From a checkpoint of a small transformer trained on Wikipedia.
Size: 8 layers, width 640, 10 heads of 64, MLP 2560 GELU, vocabulary 8192, 51.2M parameters.
Architecture: LayerNorm after each residual sum, learned positions, biases, untied embeddings.
Training: a variant of Muon for these matrices, 9715 steps.
MLP neurons of a small language model. Each row is named by its layer, matrix (up: input weights) and neuron, and shows model dimensions 176-303. Each number is 500 + 25 x the weight over its row's rms, rounded and kept within 0 to 999. Numbers have three digits each.
Before each neuron's rows, "fires on" lists the tokens most often at its 100 highest values on Wikipedia text that the model never trained on.

fires on: " A", " a"
L4.up2445:534491534488546490488489532505525433414487498478476526487531549463472513509533505496449523517477477463503513511524471481503527481488501488493512482462489507465504498527488497506523516505460499524555467498463471521465498485522466497490470491476566521501538531507525450491509470489476515502476497493440499488501499496550484510527464518495501525482522509496516502496528482491541489482508

fires on: " |", " All", " all", " Winner"
L4.up2220:508480542513534473491526472528516526520481496541473502470512501485479486480453492509501467499519510466479510521479468488481519455468491497444518525481498501491483450464515483484489453506511474522539490493512497513486513459496513495518482511531497462484458497532489493523487496581506460452528451493535500478521516517458488495499517544501503518569517506474520479510507500552520524531508

fires on: "ment", " Team", "ach", " D", "al", " Support"
L4.up2506:481526422483498490522484459508496542514536463534500508517476515490509488533472522514475491459490526537513520538503484490497516507471512481487480552532487556496498524525533530496515476492533494539482508488510485545488473465530533576489488466491509479511523532478506513487494504487519504464516448488513512535522474494450491479527525465520476489505464492530471471528534484511485513491494

fires on: "-", " time", " as", " sub"
L4.up2056:469546472545543492492512508490486488509438459527480494484460519524499476483470507525477505512511445531524526495494496499471489440513471488451532491458543514503518473502511524497471528481509513507498531508520490484542527499498549492478510477512508502496539518458469464533481513506543480532480534505502521503471547501507487475512497448524459491530549501490475450460521493495431519514476

fires on: " c", "ig", "C", " h", "c"
L4.up2164:509509509507480473511479500474490526503509505458529465500498468507506500516467518489505504476549494494564508465508518469525496460545444447455480489474516465500482493491513524520511509528450471539484509499475531480499554520518491526522506530478521420479498489444538520490503521509505532471458530506483507516519472513491535487486493539501500470524505487528510524561487523469556519532503

fires on: "\"", "ic", ";", "\n", "'"
L4.up2412:559503532528491504487453520506500502548496498507516490489520513555475483475497503489489527529513499494497466504466540448447488465484476481489499538504510477496547492502531460456512528506504487533493523475523513527478510458490502551518521479486529496469525523490522522444501478461498498503496521509514513514529500526516475484476491457547497478531500511499547521493558487542447520491504

fires on: "===", " ===", " S", " m", " 1", " g"
L4.up1125:529535495495515522533490438517541495495478487495562483500479490481544492519506526498524488524512460515527547506500508464546494509487509473447541507465486480530528530482534496483527462524529496499487467497486548536516489523471493540504477478492552489515511475529494508460512492537536499534488486490537490499480505486478487475504504492478502522549512503498517547494488508531506507466527

fires on: " at", " for", "ir", " from", " on", " 18"
L4.up1309:522491515500494465501504454480519491546546509484558493512528432518507512545497486516535496516488526520537510507560509504484510529499466486469496522471465521524510510464478509472514508467475533519507493473516492550475548518504499515517526539533469492497457492496495519508500506501537509501490489494502429520511510473510526533500474478486498487533476513468474480519519485512512483516494

fires on: " d", " D", " f", "id"
L4.up2050:493470534482492454451516464470496510526516503542528483508523473506490453449483443494472519527496495478488507530509508485516510454516501528520517472529495515504483442533484530467495494503512539543537466496522538505516499537493528513513490508509457491515473446469475513500514491485520498479479507555531521529496521524497493501462499517496524457540499501508544501480534502523474505485505

fires on: " and", "es,", " or", " for", ",", "e,"
L4.up1568:503514544488502498508516498533473531530493482494504459534463466516527458549527539514463458491507502497503499496504502491533493442475514426522506494501489492506488523462552500505483470467498511485519513524497500496536467522475497501469516505499532515513546485529484522494443505502499507477517525509530514542540490487474471494490475506501515496512461504500479493525512497485460540493524

fires on: " was", ":", ";", ",", ")."
L4.up163:480506481500500455473525484504481551526514500494503475495471542497484504513489514469496505495514486536511507528504502501482476508484445499470474561518508476480487472504498493488523507490496515548519503486488499496460502451529521521527494443490517502449509504476511478507499440501478459463493521455525503513493537478496541490567493518472490524510526483443452495449526473530507537492497

fires on: " and", "ly", "ically", " from", "ic"
L4.up1330:506512517448519485492510480512470501479517521506502478481529516488430453485531484502534485502478502533536495495458511475483514521519484508555508532495527521475511508477484508472545459506547495498469517516510514501476492468500462498541491446481494507541522518502531476528468490481539481476529491502490513533513533520495481501484479500481522489504500471481504523553513510500494552499513

fires on: " on", " from", " along", " 21", " ag"
L4.up1872:500491491504543472491457486461465510501498496498499482465524466531532470513501534523505484508549509502511526497511535488496507505517459443501508468520508514484488505445544483446471472499491546522513509528525496499430547526496574528471553471532518550489524457524542497454480511485480535524505506498514492504508508493461448493510449492507467533500439540495522500487495496565472485508519

fires on: " ref", "f", " f", "-f", "v"
L4.up1739:486492502489539529505522490493542446522504486513520520544494512535515524500476469524492503519524496471453539503463479516504490533503506508508457510464514474494532511480473438523554481518503475463507497491522534519465506498499465481471512486488510561550546487498473518514473506492523497453481495492499498468535488496494491522525488503504543506486492532516501494470522481486534472498525

fires on: "\n", " (M"
L4.up645:504468530523496446507509512498509465489489502498546492507529470502488508496471525497498471497494472496458516540507529499470475474498506520520492500544501499498495463478551458504477461517524514491438481527463464475530488475479529490487488493544494537507511431512490509517519478497496461506524515481493510462479513493512461538492536494496521519501472511492531539541522507482512540485500

fires on: "ing", "ed", " in", " such", "anded"
L4.up133:512489519516490476486516533482506478487494557505506480535489498502505502497468508539499511483528481502491534532494475472477488489499525481502528496512499487489505547489484477486545499566506505483500504499480485482472534525498529540515456511450492486542547499500519504504551518476544500496492516493463480512496495504497503513516495492515503489523472508484495471490538483515527495490481

fires on: " E", "ir", "ö", "ra"
L4.up1197:506450458523467515539470511473530523513484494445489502498525521477499491508457486499507451502464476470524523494528501510504506448492504499493511544481543501508492540463517514524502517497499526493505454488484470522500489472464470510496519496505460459493473531537490467521449471551555497508489466498491505503519522447486532536499513523502480499461488505472501471481489545487492556488460

fires on: "s,", " Team", "ment", "ract", ",", "ing,"
L4.up1492:485518515494480484518528477489515509556472538545511525460489515524486517530465480504515515479495507489510515483477491498518496498515481481510454514483423544519487523521456531490478527506499495522534481484510469515500514475497514523517501470425465513490499532527481514516465516497508515481530487480509494481530497478466480505494506515516493483525516536498494509545485485498518474537536

fires on: "n", "m", "v", "r", "k"
L4.up2028:530522467481453441470515516508505503514481495525539492466506478485518472481518489552522522478548486497509452478466519497512508482486508505535468460471476499515469483509468484472495475508487517454510462480492506532502510551496509504535533491465510522490496489519528496491477507476528496520512470500460459513527510503475521497521509470545523514509468498508495513488509502500503475516510

fires on: "\n", " to", " from"
L4.up95:478488494464521483559472514491499492504479495486525507498490456466569519541488528460545475525503500437495527523499494474479519453492513496523462532510493500469477525518489489493487547506469545492511522532509517518476471490448541562496514499526497514508505490491528490497505582466508490540500493532493486502469530514479498491499499533518510505538448461536531455508498525492490498515522

fires on: "-", " of", " living"
L4.up1376:503496503491492521506529498540503527517502489522492474512487519497493520531493479492449490522504460496561510534503488462458510461455476478458481517463467532555467501474501483478496478498522515507489499471542494493551465484460488524452503466446488508515502462470441522539502497534481483510458498495529539540535489538523519510462491494485456500516508483518540446477542503506546459487516

fires on: "\n", " and", " ", "\n "
L4.up216:479538513506475511480444535479478507484455520511502464498499526535507517476459509493467462472505465524465512506480524475491511462479503486536472509479424533531505494519511496520504513478479503488522557503504486506524512465474524486521523500510473447505524513479521483489504481508489510497505451497555470522449485508472497506517491480508488518482508478483490529477539532516515497466499

fires on: " T", " film", " (J", " she", " book"
L4.up1543:505496572476489480546472498484480479477485521498512526499499516457522527509492433493529553490538483502531526520497462524499478493548534529532478493499542493525499533541539476531497509532521501529478488507495488526468457511550538473514498493519489491524495472475517528508487485529433505494516489478510477504499482509486498480514463550491510527548446527499535497521486505474502493510504

fires on: " and", ":", ",", ";", " led", "es,"
L4.up1500:514486513582508510514518486477485508538480540544511510504500508507526470516435498478513489508491488498477494490490527494469569452496484435505547538531531526525497508516447505497498507497514465480507532503478515502481451544494502485493510476451486518452509509485474486506522529433513530535488481513526504513415489493489491520532516519485458523495547503518500500517485514477522517470535

fires on: "e", "er", "al"
L4.up2554:487502490482486520480474480497481510496503500466521495490522500524496520505441494505462515506531498484465501535446456509480504467512501544450518472483483519521522486513505497507502484522508499463525506486472525455480531516478469494489473504498483487523489453521520511515511472504503527489487483500492538533520493474490501503503506513505490496505523467514519511520466515478500408512526

fires on: "at", " In", " Ministry", " Festival", " formal", "z"
L4.up2097:521480506495550499523526445474529490498546506500506489478534473508513474500459524564492509495498509503496481520529499472493520519489481470502531479511504510472488498493549525487530414507522512467509508496485504519514514451478490535501517489514523454483538516519496505471503508462486489470480501496523497492505516494490476492494507489474485512515511530505501480536482531514549490498486

fires on: " D", " d"
L4.up2001:504507496495515461505514494503532524525484481484521458521530503497516549477447465475498517497486534496512496456473510493491467525458520528482461478554462506527521486468498491451506474521523493504474476441534511490527485462509513520512525447509517543501525505476486490478502488505479487511493496537514513498475535478470511510503472526529478511562476491489497516511535480484474480543517

fires on: "g", "c", "#", "w", "il"
L4.up1997:474478530553502486427519519499476556493483516489514511496497472492467508482518516482544486471502546501544488485493509488512491509517506453490490443460479520494507507474497545493516513504511526532475498521487511513488462512489504526514535439454491509479502524505463510538475497465522494442493482474487494521470472500524522512523442481506501480525499498498502469488502474551524508487463

fires on: " F", "H", "F", " h", "==F"
L4.up921:524522508462443528489521455514484517518501518462498501489495511505496500502468460468535534484527475453477510531526527462517508480527514485515509503550482493485545504492494487525505531485510505510515496459449522459522510459485468475512488481468464486534477473494485463509502501494501552514450513505533504506524473498494500527499477492505531459472497488490534471507489498498518504504519

fires on: " |"
L4.up1749:523491541460552450499471489497517507465496544513501512485487502530479456448523504468530545461492502517556545509500481547494552481460470520520504459483500484518524506540473463526507478498478439483486518472496505497492511469475479494526513479521507473491478496446510498507476475499517473468536474503515543487476548485507460520523531536534465484502531482494487484539485472481506498494493

fires on: " ===", "===", " in", " that", " from"
L4.up275:505469487510526487524483518508488507487446506509500504475512440488538521477492519459491490565522489512534530493522508482479503502517498472517526538476520531495508510473522522481490534573484520554495472504514457495482479518512510477488495504458499516502513472502510511489483475469470534455477501489499535500529503460513445494480509499517540497479504483502526517511547499562511471465499

fires on: "er", "ic", "ost", "ist", "O", "ant"
L4.up2030:492452501507473498494557465515499512539510510482508481499485528546521476484493500475530504503500462526492539476462521514501525516496491474480521499575503444470583443481560546500520540511506506463493541513529488478480480489496520523469544495482459470507514486450480514492479500532528443502521535540508459500509493515543501542474500485521524472474553480483492510544493486500470527498525

fires on: " in", ",", " by", " from", " with", " as"
L4.up1265:506449528466574471466465527522458502506529467527513457456517475517475464484506521515497516511532506446475510495540500516494516482481511517478522502544467494479547522476484491480507499546444497526499534449511474486492529450523484481518474493480458484512472542532470495506508439525540467498456493462488491531493506490501463499483492542499523509501433485525552515499498481492520508485530

fires on: "ach", " (C", "el", "er", "r"
L4.up1701:470494539487474509545472516435437510524496503477503491493500538477516478484500509528473495486492494496514526464506476482487490518519502497513512484507531492498494534478482501538510501491528507472539469523518483518497498488492504536470514505454555478492484500502486492521500486505509507513516490503537472485490471468466504503533470507491531506548522464518497519493512532497482518489503

fires on: " but", " and", "9,", " while", "3,", "',"
L4.up1061:496475459470513497478503489485474464472505501544525505498481492477528508483480480544485540530515498517445495484545481448481479495509461498496516509452488453489501486487533447502469489498502512485515452496537510504481525493498494487492476526482489478497549488484513529525539539497517444482508494537476462491483530499499489517526485504508476506513522484490526519496499505501521500490494

fires on: " University", " and", " |", "ia", "a"
L4.up1244:509510490523491445527490485487495497481475518505547538514478507481469534473497501502486506517491511428550473475497485502484530485446474467495496510469510513527485511500507523497473554492477490525513492515494479501496480474502519500422537474549506524502508550518517533513514504473530467482528436501478511497477496534489486501496480466530516532524506489503527520436508492527484515517491

fires on: "\n ", "\".", ")."
L4.up1906:458517466460497515480492471489495484511483467501495503550472513473471466471506522451448474537541536536483479546526514515489489451496505509511529511517485531508501458506530522475492538522547541482505514515488491521480510483499496507471516505468475513495507481515509520477518488518478489479483473473453534455496487528512458507523501487470499527523489523501455486479523508532491516512496

fires on: " \"", " a", " of", " \"B", " after"
L4.up178:497477512467477514499514456504465475464501489490480472538490485481478479508496529518490505506475463573538492505517516453484525500462476539451497524548474480518495515522501546476490503494471478509533489493456481519532509438553473509438469504489519506501504522509482550485459480486528521485482550518445468503523493507475524546498521510504454525502474477503507519506499488545511497476537

fires on: "/", " 0;", " for", " /", " or", " 4,"
L4.up1990:484555572451551517468527488485484489498502444500522431520512486512504499524495506509532477489477489507483505496536490513503530455534513488491509523506515504510477502500485485461508460517479484544502504497501528511476521532496502491472501489507505507510512504476470496508484555443515483443545439495550505508476484489494474518493531517523497518494511509560508491503523452491478464506543

fires on: " of", " to", "ay", "ly", " from"
L4.up1546:510517516531535517527527535493508455482482502507484477460494503497471478474515446488483455537523524542501531545477486488507516494513482502510550475531533461518514503485495446526474429520458492491496484501522486523488490520489505507528472478481519494528481454510521502472525504465483473547500523544551510493490476472530486487444513500467500514544487516504497527531491462501501533519500

fires on: " |", " of", " with", " No."
L4.up947:488498444513505513496475512512560481472477527500482508509495501457505514449510514506528472501555481554478516511508507546562513490524510494490526534480446535481487475493447520417474464499496497519511407523466536510478500498573520517471515475521499544484526521501516521538507509540539493513480513459562456494521524503503444514490463473535508463484490503477513515512475526491526468541448

fires on: " T", " she", " they", " her", " t", " their"
L4.up812:464539482492464452519477494475490480507527489527498534484515499489502494453507493503537510478507478485519520519510436445493495486515496461527501489505513565450470468524496462532495544510526490503486509480515491547537480512476500494498495463498491527478484515490458538461466506482497502507504487493544511493521516491495497543548502491478493514492502498525507538522514520522554485500496

fires on: " |", ";", "\"", ",", " ("
L4.up2098:494463511475520510533543506515497514491514524516503511470476538434479510528497510495482537448490487466494480485483484515486528482501528514520515517530453511492506519495499521486525456478483497467513538474483544535537508468512492483522472528505504490513511486547492540519517468520521468529490470504521462458459534473493530513498482521506454486471530503502487506513535532447487515491519

fires on: "==", " ==", "\n"
L4.up1303:502492527514513504488469493560481496511505508486504487465529486497460501522522485509501433477492471510504496505504510521524528506483471511507475579503460494512496482503567458468492547479490495494524494504454492497469527509475521514516491515503496441525473485513462506528494510500486532491480500492494482472517474475523458528505538497529504467471489469501487496475549557510459516475502

fires on: " e", " C", " E", " that", " 17"
L4.up1989:518478464535503453563486506550506503530516550526517513506488501513520482496541489481530471515533480547453552496540543492513503493472506500508491468489474536515536450468475506523468476487502542510482509487523510493489532489505511494510497449512462489490479448472482432509477499506502507514516511493525551468512469517508514511492508458508478479500511472475477502505497477522500512462490

fires on: " |", " 4", ";"
L4.up479:523449454489512538499490488478523503437518480549499482468513512486452421501485471495516476489542500495507497516524522444533534518490552535493479499506535510507477477497507490531485485500463484477534491506479506469494484530499452470503519472438534441518518471512515567495522514491486513508520487485488533518451487517525487493504486517496528539563480491490473492521457496519512491499560

fires on: "m", "p", "y", "h", "v"
L4.up105:525476507507517499507490504478452500479472475486535526453504511460464515529510510490476483513496507497508530498526470463517499469466502471527472510489470518496509503526485501468491497540501501524490473480483542501514500528490505551544466479484514512478443500512479523472490503544551506505500505524481481510479500487497538497483486504551492476466473473550486534461510490516493485500499

fires on: " c", " as", " from"
L4.up457:531507535510523511480516521484512513513484507463497504528449532513495479525521505470486471473495491495503532533483525463525487530473495479494513509507474454477486476480505482502546497502491509550550526525479496503475517470492485503535508533492485461500539503484501525507508507470520532446473518484479541526466514492476521476553483532527501521513504457445519528506458517482482448484515

fires on: "'s", "oth", " with", " |", " or"
L4.up761:497522489492509472477503499511527511511493517522518519465512521559495536500485491478510544459543517490500529509456505515548520516494485484521500546483483507487458512532510501469529497537524531502496488470518505530489494481471517487565572482519468466535497506521458481504483493503478453531520463463497489518512495502494518522485523470482514538498473512534497439429518487499483559483477

fires on: " and", "."
L4.up1613:497485479466519497496515505486488529522513531509480501472519501518508537499507489536531489470480517526496511484535516499508541467493454517548527530491524533507534494505442491491495502502493467495501457496524492516514515497492491468564483531495486469514525501488526486523486480548553470509491466457495515470499491529525509494493499509505493489538473471510492501549478503566490554482500

fires on: " Z", " in", " d", " N", " ("
L4.up2541:504481511517519453551540483494525506507506518529506469483503521513500473485465548509536509478482509490550539504507512527549464493483520475500474475541490519560532500470523513487498478543511518527521567469489484465483506491529517467510498500465475498511491494502525515504486450517471510478534473513510526488507465499494480534567448503475489515501523525491534519486496541523506516527506

fires on: " and", ".", " that", " as", " -"
L4.up118:506508457485513524510481521502488481546538542481510488495478450466532455488448502534507501508531549475457499454491511490492520493492493477481461534475513489548488495505533464501504524534481440533512491488473557486483477520494502486521505471473511442468472481529503478539538507487552501505520558511534496473470468513495484497503497491473491478520506501502487493519538473495499503495467

fires on: " Tra", " tra", " Council", " for", "ot"
L4.up1659:480480520528492516479424508448538474461485510479499557544492484472478492518497545513514528511538500468453502528484523503503467483500520517461488526491545531512494513524500499509504502492468526518510490524492497459522484513492488567539507496539495545442486498501515524521496478533485507502501483503494522496514461451496514444532477527485473460496480489535438492505468477508452505487488

fires on: " |", " have", ":"
L4.up949:513482485466455513475485539475513497512501542541483502525488508482503471482513541506476483511561499496451555466502488471524507541530503476539482502524518505513501471500475486546521449506513469531493479492495461500521500519516511504504523501488485529496491480536518508528523529469536498488518511477501504531479498514490545475515502447485463479516532511489518551469504518487544473509475

fires on: " |", " Lost"
L4.up260:455518507494486476502487437492531535460531460512495474491468478518467501516489522478494480504477521499514506470520516531491468487557489548489529589501479497501523514530501511503481509491464494519468493513490524477496497520546512490489456526502536491518513498512540529500541501503501507557475524492490545533504538464536493481485511487529488513494490511525517506540563482477471532479494

fires on: " T", "T", " (T", "o", " Y"
L4.up449:474474481513501512508458465479479489459487473535507500537470491529462536511470486520494488504508505478517586466506495485532487510531481467458504546505495514481453452468491546487469533495488529484523525478513487501528535539464481484438474455471500543505472503477502496471501525473498536529493525465478517543507470488504500497458521505495494529508524511534514468514454517476511482495507

fires on: " and", "ations", " ", " order", " 2"
L4.up870:528488514484543522459456495479512530517482508453462505505508531477495549513429476480559500502493491498476463505467471475523504498540432511525511507509545525516455488525486530524503493481528497469514538478521536473509478539493508480533552524522492512493502539515490509514489528475499500530555423463511477504496494479485474444514497480492482491480455533511510496511524551478479499493494

fires on: "el", "ers", "er", "s", "y"
L4.up173:466508496468479499518530487485451487509532510479471458505484493485505506467533512546481494458494470498566449509526509531488482477445479485482510459546521451460509494478532562464473498495522511479492513504482459429507516473502502507552496519485478508493557461512471456517489535535487395531505476503508516460495533479503460484563522503506493498541465482523498465505480502508488537496480

fires on: " |", " in"
L4.up1283:495480479534550501512545470516491494487476490528486515475473458477562480525500518439526498462508550563543447509504467502448510476513520505496469515520487536527506492523530491516492528496532522504516500485490483509498511517461516483476515469526505498484476514502512502496486512485494504500473458452514445519469529512521514525518531504515531542482510498546486495471536502499472485502505

fires on: "-", " ", " (", "7", " from", " P"
L4.up1434:532532519480498507482508487515500497539508451513485537470483479497513482521433470440499509520524478499513517515525497530499500479445494462496494460469477533532536513480485511520508470499522469519566459484504489508473438473495538470522503541452481536474518522497508470468450452519501476495495562460470528523534507507451487549501538474507488500512501481515508479451525492474517489527484